MLP neurons of a small language model. Each row is named by its layer, matrix (up: input weights) and neuron, and shows model dimensions 192-319. Each number is 200 + 20 x the weight over its row's rms, rounded and kept within 0 to 999.
Before each neuron's rows, "fires on" lists the tokens most often at its 100 highest values on Wikipedia text that the model never trained on.

fires on: "|---|---|---|---|---|---|", "|---|---|---|", "|---|---|---|---|", "===", "==", "|---|---|---|---|---|"
L13.up146,244,199,187,229,199,192,182,231,198,199,195,210,221,219,184,192,195,228,199,211,198,178,181,162,219,160,195,198,206,181,201,223,195,182,193,202,191,216,208,202,196,223,210,222,224,193,220,223,209,182,192,172,193,198,232,228,224,231,188,188,182,204,210,212,185,193,196,207,180,186,190,202,222,241,157,226,220,177,188,179,259,223,200,191,221,195,165,190,204,218,200,220,193,193,201,195,182,191,183,233,162,193,184,189,232,146,172,151,181,207,212,207,200,224,203,158,211,165,243,216,229,197,186,204,188,198,209,177

fires on: " United", " stop", " prevent", " banned"
L6.up1060,187,211,260,205,182,183,189,225,173,188,182,201,196,183,197,214,221,209,165,172,196,216,193,219,215,171,220,195,202,201,201,192,212,186,198,228,205,214,190,198,213,178,197,204,227,210,199,165,191,153,185,208,226,180,220,178,205,208,211,198,229,214,167,194,198,189,198,212,186,204,225,220,211,203,206,225,203,181,230,203,183,206,181,241,188,217,203,206,195,215,159,186,204,222,195,220,199,236,241,187,225,196,204,202,189,214,189,213,193,182,197,204,197,240,207,226,200,169,162,225,209,189,223,199,207,177,204,206

fires on: " —", " –", " on", " given", " USA"
L6.up1418,229,185,213,180,198,216,209,223,242,244,194,191,219,163,205,208,172,217,202,176,174,206,229,175,219,216,221,187,186,219,214,179,232,213,187,187,211,202,210,188,189,171,200,186,189,176,197,214,216,167,218,141,204,185,172,195,208,200,214,195,164,193,187,211,216,200,190,221,199,191,183,191,198,189,225,173,167,214,203,221,208,220,179,192,235,233,205,180,207,231,206,196,215,186,234,215,196,247,201,200,223,190,196,203,190,190,188,209,202,204,184,244,209,161,248,201,167,210,181,197,154,198,217,169,201,227,208,199

fires on: " in", "\n", " to", " of", " from"
L13.up885,201,215,186,213,219,186,204,179,208,239,195,199,189,225,158,214,244,202,236,199,225,196,158,194,200,201,188,203,179,190,225,192,230,192,209,158,274,219,202,194,255,208,201,198,222,215,211,178,168,230,199,207,204,211,162,171,175,205,194,231,203,209,210,174,213,210,214,229,217,213,204,237,206,195,167,206,210,214,244,220,182,179,203,212,201,196,210,236,162,185,223,189,189,200,229,199,213,181,187,242,221,190,191,187,208,190,217,163,210,194,202,207,168,250,165,207,233,189,215,215,211,223,189,202,216,232,190,226

fires on: "M", " (M", " \"M", " comm", "-M", "==M"
L18.up955,179,215,186,213,189,230,198,214,214,198,184,215,199,235,215,215,182,183,206,231,190,173,203,180,215,187,237,219,186,178,182,207,176,205,208,170,186,215,211,210,214,187,186,208,228,194,229,168,204,219,243,181,203,234,194,180,199,226,240,201,189,181,223,186,188,234,206,212,189,207,181,217,186,210,220,192,242,240,208,174,231,223,203,195,221,228,188,239,174,182,215,173,179,189,219,216,228,187,203,193,199,202,173,211,174,175,213,184,209,220,207,209,177,201,184,191,182,176,234,172,197,219,197,203,197,189,184,217

fires on: "\n", " took", " take", "|", " in"
L20.up792,202,208,197,217,184,200,195,214,166,185,215,173,207,231,181,212,226,188,196,192,207,188,181,192,167,197,150,220,220,197,195,183,214,240,207,216,228,186,188,175,232,231,199,195,218,157,203,209,136,199,212,204,187,230,185,200,201,207,202,196,177,216,210,200,201,187,206,231,241,183,198,203,190,211,181,231,252,219,204,206,187,185,189,193,234,212,218,232,192,219,220,224,183,181,223,218,232,197,199,231,211,197,158,193,243,158,201,185,206,180,184,205,193,222,198,177,196,171,192,194,191,221,217,207,224,178,214,204

fires on: "M", " m", "em", " \"M", " (M"
L18.up1123,208,205,212,216,217,191,169,182,192,183,215,202,212,186,241,172,197,185,207,205,184,180,206,216,224,185,199,199,218,153,186,191,208,225,212,161,176,229,225,214,189,184,219,167,180,174,211,192,196,227,196,196,187,195,158,188,201,191,214,205,186,194,200,231,193,201,203,229,193,226,173,229,185,204,208,232,236,244,211,210,228,222,243,244,215,189,175,216,202,228,219,164,224,183,207,226,190,214,194,185,167,214,174,217,184,209,192,202,167,228,222,204,174,179,178,215,188,200,217,192,204,225,201,203,188,195,183,185

fires on: " School", " school", " University", " College", " Center"
L18.up1003,173,153,199,179,195,170,221,206,204,225,185,234,156,195,184,209,199,225,183,191,165,242,204,198,209,212,232,199,216,203,208,206,227,202,212,212,200,199,176,217,191,172,216,210,208,173,262,197,239,242,209,199,167,249,243,195,216,185,219,207,204,213,214,186,182,169,210,184,203,212,210,193,193,153,216,196,201,187,208,237,213,213,185,194,212,223,226,200,191,202,229,202,208,171,172,188,204,211,205,240,185,217,194,208,186,185,195,183,225,192,239,213,168,146,169,203,178,200,209,201,197,170,215,223,219,174,217,230

fires on: " (", "-", "==", "/", "===", " \""
L20.up583,210,231,210,199,168,180,219,234,172,199,223,221,215,242,173,167,208,206,205,215,182,181,237,159,182,177,216,200,215,178,197,218,188,185,206,166,208,217,190,237,195,162,260,191,187,181,195,212,210,209,198,165,219,199,201,206,226,163,208,196,178,241,225,191,198,227,221,221,171,203,166,205,175,210,156,201,215,221,211,234,212,216,164,191,212,200,177,221,194,207,202,205,170,196,184,199,202,199,206,230,202,187,174,217,204,209,222,173,202,180,195,208,198,196,190,177,238,193,220,179,187,176,199,197,192,239,213,212

fires on: " University", " School", " school", " College", "–9"
L13.up1061,178,164,236,189,175,217,194,166,197,234,211,221,200,196,172,190,181,214,225,181,175,185,220,185,201,188,194,197,193,200,202,210,197,180,192,205,216,209,208,200,213,186,231,226,188,211,200,195,189,205,257,180,200,224,222,223,206,224,196,166,221,205,195,218,197,208,229,194,179,195,201,219,192,200,175,229,238,215,201,206,240,181,177,162,211,201,197,184,194,203,236,184,268,188,195,205,180,185,174,192,179,189,176,200,169,197,180,169,184,221,236,192,225,176,190,177,206,211,192,215,178,206,184,200,223,181,164,202